config.toml
d_mlp = 2048
positions = "learned+rope"
bias = "all"
init_std_down = 0.00401
lr_mult_o = 0.735
decay_fraction = 0.911
doc_mask = false
dataset = "wikipedia_en"
MLP neurons of a small language model. Each row is named by its layer, matrix (up: input weights) and neuron, and shows model dimensions 304-367. Each number is 200 + 20 x the weight over its row's rms, rounded and kept within 0 to 999.
After each neuron's rows, "fires on" lists the tokens most often at its 100 highest values on Wikipedia text that the model never trained on.

L5.up1870,204,202,190,189,166,196,175,195,210,196,161,226,186,196,208,216,194,180,193,209,232,221,230,159,231,161,194,170,214,197,184,193,237,221,200,194,208,208,239,150,218,189,179,200,198,203,177,227,255,172,197,232,154,184,212,230,212,228,177,186,193,212,194,147
fires on: " un", "-", " de", "==C", "\n", " ("

L5.up1550,186,222,147,157,195,207,222,199,195,160,200,226,184,203,207,228,184,192,232,200,213,216,228,171,191,190,235,209,134,225,204,193,227,220,206,194,159,220,196,219,202,185,170,179,210,185,236,201,190,214,208,177,242,189,183,171,215,192,186,182,190,203,214,211
fires on: " |", " and", " the", "."

L2.up571,183,209,207,177,165,174,171,179,207,211,208,148,229,145,211,231,235,221,194,225,215,162,193,176,174,225,197,208,201,179,193,189,200,230,185,180,199,214,208,204,195,234,192,219,211,191,181,217,201,183,190,202,191,232,164,165,192,198,185,195,206,213,224,205
fires on: " to", " with", " number", " of", "\n", " by"

L5.up1081,176,213,223,214,209,187,193,210,197,203,193,210,211,198,226,202,184,190,186,240,202,242,215,198,163,213,177,227,211,221,193,194,205,199,205,244,217,213,211,192,192,177,207,208,151,194,215,195,189,173,168,224,199,205,205,193,204,211,232,197,198,178,202,197
fires on: " |", "-", "4:", ":", " of"

L2.up1043,187,214,179,214,226,166,204,206,175,161,188,202,184,184,192,224,194,190,238,199,188,227,191,191,210,216,215,174,249,206,216,182,203,227,214,194,232,176,205,168,219,199,219,223,200,210,224,213,228,147,182,230,174,213,228,211,230,205,198,197,200,203,207,172
fires on: "\n", " of", "==", "-", " |", " Total"

L5.up827,199,200,204,184,191,198,185,220,176,186,184,195,178,189,230,218,194,186,212,210,200,231,207,183,166,195,171,202,197,228,210,220,196,210,195,190,213,224,178,161,206,187,187,217,169,219,157,194,231,174,195,213,228,215,203,214,209,176,211,217,195,205,208,224
fires on: " the", " it", " It", " her"

L5.up713,215,221,204,216,207,173,182,198,197,228,177,183,205,194,207,207,216,195,186,214,205,178,218,182,236,178,210,166,176,215,144,202,184,182,175,216,193,186,244,199,212,207,208,219,169,192,194,219,201,172,205,215,216,178,206,186,239,201,211,185,210,214,196,180
fires on: " |", "\n", " it", " L", " there"

L2.up2037,186,183,189,193,150,174,196,193,190,214,203,191,149,224,191,249,197,201,219,192,239,203,205,210,194,222,181,261,186,234,202,231,212,242,178,221,250,188,231,220,188,182,179,226,211,210,183,194,201,183,187,211,224,234,223,168,206,199,213,201,184,149,164,213
fires on: " not", " to", " may"

L2.up279,153,234,181,184,202,204,198,237,219,199,209,198,152,187,217,194,208,186,195,221,204,183,209,174,145,178,221,203,184,188,186,186,174,203,188,193,190,211,197,197,172,220,185,195,186,211,198,242,198,167,173,193,210,191,179,178,177,199,188,199,177,184,176,227
fires on: "\n", " there", " to", " in", " There"

L5.up688,190,215,173,213,231,151,207,208,177,219,187,208,203,193,224,197,205,191,181,214,198,240,185,174,188,154,186,188,208,226,155,189,200,141,194,192,212,186,182,225,186,209,214,199,166,230,229,204,174,182,206,216,197,225,160,198,198,184,224,215,216,198,187,143
fires on: " |", " =", " by"

L5.up528,197,214,167,216,224,200,226,214,185,208,206,216,182,197,238,196,170,209,203,194,191,208,188,139,223,179,191,189,219,224,207,226,183,196,219,198,209,183,205,193,212,204,193,214,201,204,211,202,205,159,200,215,232,184,223,209,182,222,222,181,214,191,217,140
fires on: " |", "|"

L2.up559,213,186,190,198,200,200,208,197,211,191,204,202,186,185,162,180,192,157,238,164,190,232,215,222,217,205,191,189,224,147,232,232,180,214,240,233,228,184,187,203,236,182,216,165,234,199,204,212,204,175,179,236,167,206,210,224,217,222,176,199,222,204,172,179
fires on: " |", "ing"

L5.up663,222,209,207,173,196,183,214,207,226,179,191,182,205,204,204,206,183,193,235,210,199,255,186,209,205,219,178,210,226,204,177,223,221,208,220,178,214,191,213,170,207,190,191,184,252,207,213,212,194,198,200,202,199,200,193,194,233,195,209,216,205,185,170,185
fires on: "\n", " with", " |", " of", " including"

L5.up1684,213,205,161,192,195,208,219,224,204,218,179,218,186,225,221,211,180,208,172,185,213,237,224,217,233,163,240,158,210,227,150,200,237,210,230,196,181,197,207,230,208,208,234,182,224,218,201,190,180,185,197,167,219,178,199,203,195,221,223,237,193,195,195,171
fires on: " and", "-", "3", " to", " by", " a"

L5.up1930,205,214,203,204,182,201,188,196,196,198,188,193,193,175,189,220,214,186,182,217,210,203,198,200,177,163,183,201,215,206,192,222,210,191,199,182,223,200,215,161,192,185,224,221,196,234,181,155,192,160,224,200,257,190,207,210,222,163,203,187,206,139,197,206
fires on: " was", " They", "w", " it", " It"

L2.up722,199,209,189,190,192,219,199,175,213,191,208,214,168,195,225,230,186,211,160,166,232,194,205,187,170,208,196,233,175,186,190,204,218,226,187,168,153,173,218,209,180,233,186,182,176,187,200,205,211,193,195,210,209,220,161,166,200,195,206,182,188,214,210,240
fires on: " and", " of", "\n"

L5.up1396,207,162,181,170,194,187,226,212,241,189,214,234,187,215,190,192,212,198,209,209,193,212,219,201,229,246,215,228,213,193,216,212,216,215,235,200,190,192,234,177,217,181,170,166,215,224,204,205,183,172,211,201,193,215,204,210,212,216,201,191,187,172,202,174
fires on: " of", " the", " |", " at", " Tour"